{
  "hidden_size": 160,
  "intermediate_size": 448,
  "rope_theta": 10000.0,
  "beta1": 0.93,
  "lr_head": 0.00979,
  "decay_shape": "sqrt"
}
MLP neurons of a small language model. Each row is named by its layer, matrix (gate and up: input weights) and neuron, and shows model dimensions 16-111. Each number is 128 + 24 x the weight over its row's rms, rounded and kept within 0 to 255. Numbers have three digits each. A neuron's up and down rows have the sign that makes its largest values positive.
After each neuron's rows, "fires in" lists the words (lower case) most often at its 100 highest values on Wikipedia text that the model never trained on.

L2.gate423:084116140111166131163156142141147165143121099120129169131131120155124151110137140108150125111163142118136135104124169130127149132120142091139098140143112145051174166105136123120168114094130140147128130136155129110164122133133164103136158120115153161194148136099121118100094135097135097122
L2.up423:148110148131178068093091135084134122108133092131103102140089121151151103133104106094117110205120119102152113132157135157140117116105143133126124111112091129108118133151117102151123152138145108170133118158115158158093096142122107140109137099149112158151115094140142140140126089126157180129
fires in: "also", "when", "then", "usually", "has"

L3.gate376:123161115098122097163141122159134136133139136138178152149131105123095115143117102163130110109149135131129122128105147163086118121115124187111085110133097143160128109118142139160102082119091082139124120166127143135100129097144128127111139166103125147144131084149141081101126111153142101156
L3.up376:093153104127136145123098111115130130118150137120138095141117109128136135104180100139094187156170117160145059087156161142116134143082113137113104123117147180111171191113085111144117148129168132152136106069077154123138135128112134136124129142142148109135153132139121106120145096141152124156
fires in: "district", "party", "population", "denver"

L12.gate228:125157138136112089169105144084165102147144148077136138137141078129156086158140116134159140171123145112114120104108141147126128121123105112072131141091144123107127128103101129126151118181125116161139126118172133158140149141118121140134139178135159133157070166112117109151086116117141132096
L12.up228:162100174118112094141105108095099121100169128149165144146114113145133150115176076149165117139148156126144133093171143109116146109128168086158108130092082114097110162140079166158149130097110148147119099103160101117124139108100122126146149136142153125143091184098141147127098106125111095133
fires in: "county", "the", "city", "of", "castle"

L2.gate121:133158105119148136135115096126133122096179147119106128118157140153115110151115170116119115131114122086160126132149153128089118109106128111143128156119136151112186144117150131157132164165097136104091142113158114127143147099121117075113118111152158163141107159144121128145110163129124120089
L2.up121:165102126161118115148200139099184133158158080126147125084128123117128131138109130103149073108136159125102150140163118139123115127158134145122155134081094136113121123157116106110142133111145146134123119148126151138158118118088138096060108174115131131110084157115151160120140134140098148098
fires in: "while", "three", "whose", "he", "current", "currently"

L8.gate203:091099105154135132096145116105170166131130125123111102102095085142184158128116142143104140132146149151127142149140117132117114097120127144117160127129132147112101128106166171119152112117139127119130136133168149097122120100101111132140119118153134149116137103121140114138142153084138097175
L8.up203:167151124115145134137109112120106093146134138115062134143132049091185182137140137157130152126156149108122145175144102114103096112107149136109141164151097158108120097078129136137149112089147126139142161104132104132139170129145112168144134122126113154127160160121098142174123096110141147109
fires in: "while", "still", "like", "therefore", "whilst", "t"

L4.gate313:135112116183098143089171098086138113146136131113139134116123120132131090095144146139095131092125142150150134136101107107142160149142108164121147125128097146124174158129092131113118114102143095104156152104121133136065094112132156182137142158135154144112169135122088083131123142145122102107
L4.up313:142117137167108082141139152163177134120110116152151114108110136108147106116152159132169118118189084133113153136115091143147117127116103127127133137128134156140142075156174124156104149148189109121149139096108130141099134154142111082129131141098110119123163104157156083116116152147098149130
fires in: "april", "september", "sent", "soviet", "artillery"

L2.gate331:084136151131143136146143179068101115106128131110107116112092121103097095115101130094127139120108153156123119096140143151125113162141153132151153173110095159147099146134142121154099125113104103144122191139107115123166081122106139124124189138109118111136146132094129120155129150149163138076
L2.up331:118150130121096126079117146130090093133101109151165107099108123154136143104115108178154111178111123147090114160122118107121066145094155087122139140142088118155103107174123132152074106120169077130174149113149150114135077111099145105129145102093161128145165124130147136126150098144125135159
fires in: "january", "february", "crossroads", "cross", "crown"

L7.gate230:125098137139125103136088102129138122136099123136104153137117181130137131122133129088073129126124155119179121139161113072156092130138152085165111149137128135150115096115100126142149126098146173149175150165131133109142116131147146121123133174119135133111125138167110146173087139148130122120
L7.up230:112142124068145136130106138188141124126144148185113090119136168137140142089175082143122127131120094103125118137118127103135126106118151119105134123086120088138160134159163090150120092114142145130121104151130118098130143129120154138161135111117120137137112081122106125122112082134138136174
fires in: "s", "atlético", "medium", "lantern", "network"

L7.gate291:103108152176115135089109101103126164114128105087100143127174117097162117140130156141098112141145128085156135137131117101126095126111164169105137144165131082104132115115139131136121157174136126129146093126107106064108097121127132142140079153147111052145125144159131100136120149103144095141
L7.up291:115104116103103119132116121157204128137119121083122142098124137135130105095138104128190129116109135128150106169114148133070173112128136142177134123120117115103131158074096200112106143132116147126169105137112152095147159095140121094116125118136168136113154127138155120126130134135113146180
fires in: "the", "been"

L4.gate447:141127087138110170130161167167110149176151117120148126117146122102133153162127171107112160093120117104104093137159149127130134125089128171138130095130146117121177115160131108107110074122108130132065144065138140139123079108112137153161159153137086107159128101094137108168114120124114144178
L4.up447:146123114154138124104100126107201125129120123112101131173121115114159095130107156133115158148159091124143130126111133127144102121094145134151103166172112136082141113138142120137154120119150095152110157141148171116116171119097119110160143112143132085107138096106097140125094128128113124119
fires in: "world", "soviet", "platinum", "russia", "society", "studios"

L4.gate106:105131080186137119098122148106127151119141130152130118158117090119125129112111127124082109122146131127131137159146129118141139132108051159142133092098106172157140135140147177122083144095090137083137105064091134110113123131145149123128142146149142091127123150123092148127161166121150158108
L4.up106:132104124152099145142142137147119127155124128109118143093134131156141153126147128154181136127133110102090141158142102128111101157120194174099152129159083134164119150145105151109107134120137133080138123133148185151086084130133138157138119133104128159150146145095139130097139137133162148103
fires in: "april", "award", "february", "born", "awards", "daughter"

L7.gate370:142149159119130131092147150108144119119123113101145080166094178075113110132173077150164149147109103151155134158134088134121158101138152105116097119112153146118094135117121147156173150140132114124114106153153133133114124116115135129108124111143143117146106131122086144126126194101152120092
L7.up370:112133145171105112141142090125147125091123138071135152127167171124109115053124116172116130154100110153128123067138084094184137097128115159129122121148089158099129102132119106179116125153147104124125154104107156119160099110174094115122133153131128142120132124129136108105108171151107075147
fires in: "these", "they", "theatre", "area"

L3.gate241:145138165120149090112141145122121112128150120134122149150148151082108117140142091127115146141085125113117146147132121131148109104136080135179095115108137131135141116100157117143147131128158133099145126156132120090133116167085080126099141125129160071159139123093159124153138121127128137103
L3.up241:148134115119159118107153115167102116094154066160087167109138149148105115130162115136102114109102110153099162064132105141136172129145111145139169131125152146143105092104123135144147092166107114137108159129117149082137131169128159132131102102136092128139160142108160135125122163117114119081
fires in: "between", "called", "change", "century", "career", "ground"

L4.gate86:121113161160131121107114124095139107108145130159088084113114114089108135122103155126124140136120136103130122127136148137116124120121136144131142142124141077175097118127116106126118117147154135134162145065126112138161110087119134165116169127126152107136145134094184093136096156156114147100
L4.up86:171113085117133118089116092137113154143145129108122116135137126140085125149120135111120113133152124138151111102111113106166117122135166143106116096133129145135085132161124152084188138134113126091122083121177141122107141149090121119134083119136135121134122148139145166112156084165128088165
fires in: "most", "many", "my", "myles", "up", "together"

L8.gate37:137103136107143163131154103132123152110141138112111144120105106146102118113135132181145178102109152152140136160114123106099142126132123127131151182172154141104085126170089133108154159146096139141162111158155093136118091144160173152139174077116115129143108128100141132129163131097128103117
L8.up37:118092148157110139113169113128128135123102130112107118122131091149096183128148131109089100124140062134114105133146106108144088168154136106123117116126131120105143099111130127122127143130077076156139142080099132124104149155142144104143123121180115151133144154129117108122114120122123117134
fires in: "ft", "km", "total", "minutes", "summer"

L3.gate111:137093165140054128130124092085146103098098134084118083108151106099137090131153112139144138112135106111181163120159074080092143150102106106115124161112181152133109149084127169138113128136136148103138134154124120131122111120125127110147071114126121135130163141143149139124132105143162117125
L3.up111:148134164110092138101106154109107126139148138145101107124111114142088154100127105136144128136128091098114122127162171071136101098129146143165139122088131103141181136127099091137124129088062132107092133133118128140143124120136109151108150139125145119120127148181173123178120066124089104130
fires in: "management", "manager", "group", "sheikh", "career", "groups"

L5.gate181:146129147116113133086120127099144127111134116156121154149115130113164121133125131150136143119145113143139133184144153113151106141154156124145091119138094135170134123115127142176098195117147068127115156101120090112125068117136107145122148190122147095072086126109137129093119150117154088106
L5.up181:114170107166137131101146158118127156125144110096136096140109112093122149120131138066122098151144131073105151140152146148163140108131160112086140153125114145113126162109117137100161116148111104112125140128124125088140144105139148149128154118136042125141087094092130136125106117106091145139
fires in: "people", "children", "backing", "release", "right", "elevation"

L3.gate165:130119094124091118158114116127159154136120147147154136132144170142146107119151158110122086120108090145125147130152150132135110164070105103133125110144148153153112091173151134117099132125162140207106138154141164108153147139102113146149102075122170077172130160117190133108106137104108138130
L3.up165:104121117135123118076135157129109126087124137125095112124107106125125134150139116123099116119133141119106094138142135135130109129071183128146128096102144120154162136207125114153121152093072120136133079158161145117091151146145158117105144090125152130075124112162115114105115103160161097157
fires in: "model", "system", "granville", "movement", "systems", "elevation"

L4.gate308:135112122152166118133106133147144090093125129132165175147138106116168105156138137156084115157148122127145148152150151167142106131127098156107123118150115108173125121078133111117124151158108070079107164131092123147162116133098104128133115096132077116137099105136124141120117155104141138142
L4.up308:166108072159113146059076139134158142155098141176152145148123139148143143112127149107112170130110067162119134158154133091151104151158134108104145138137159117158099121099133102117130106142086097133126152068152110130122124151146132111107111110153116104138138147134131120168144156126157139148
fires in: "number", "army", "world", "railway", "rail", "numbers"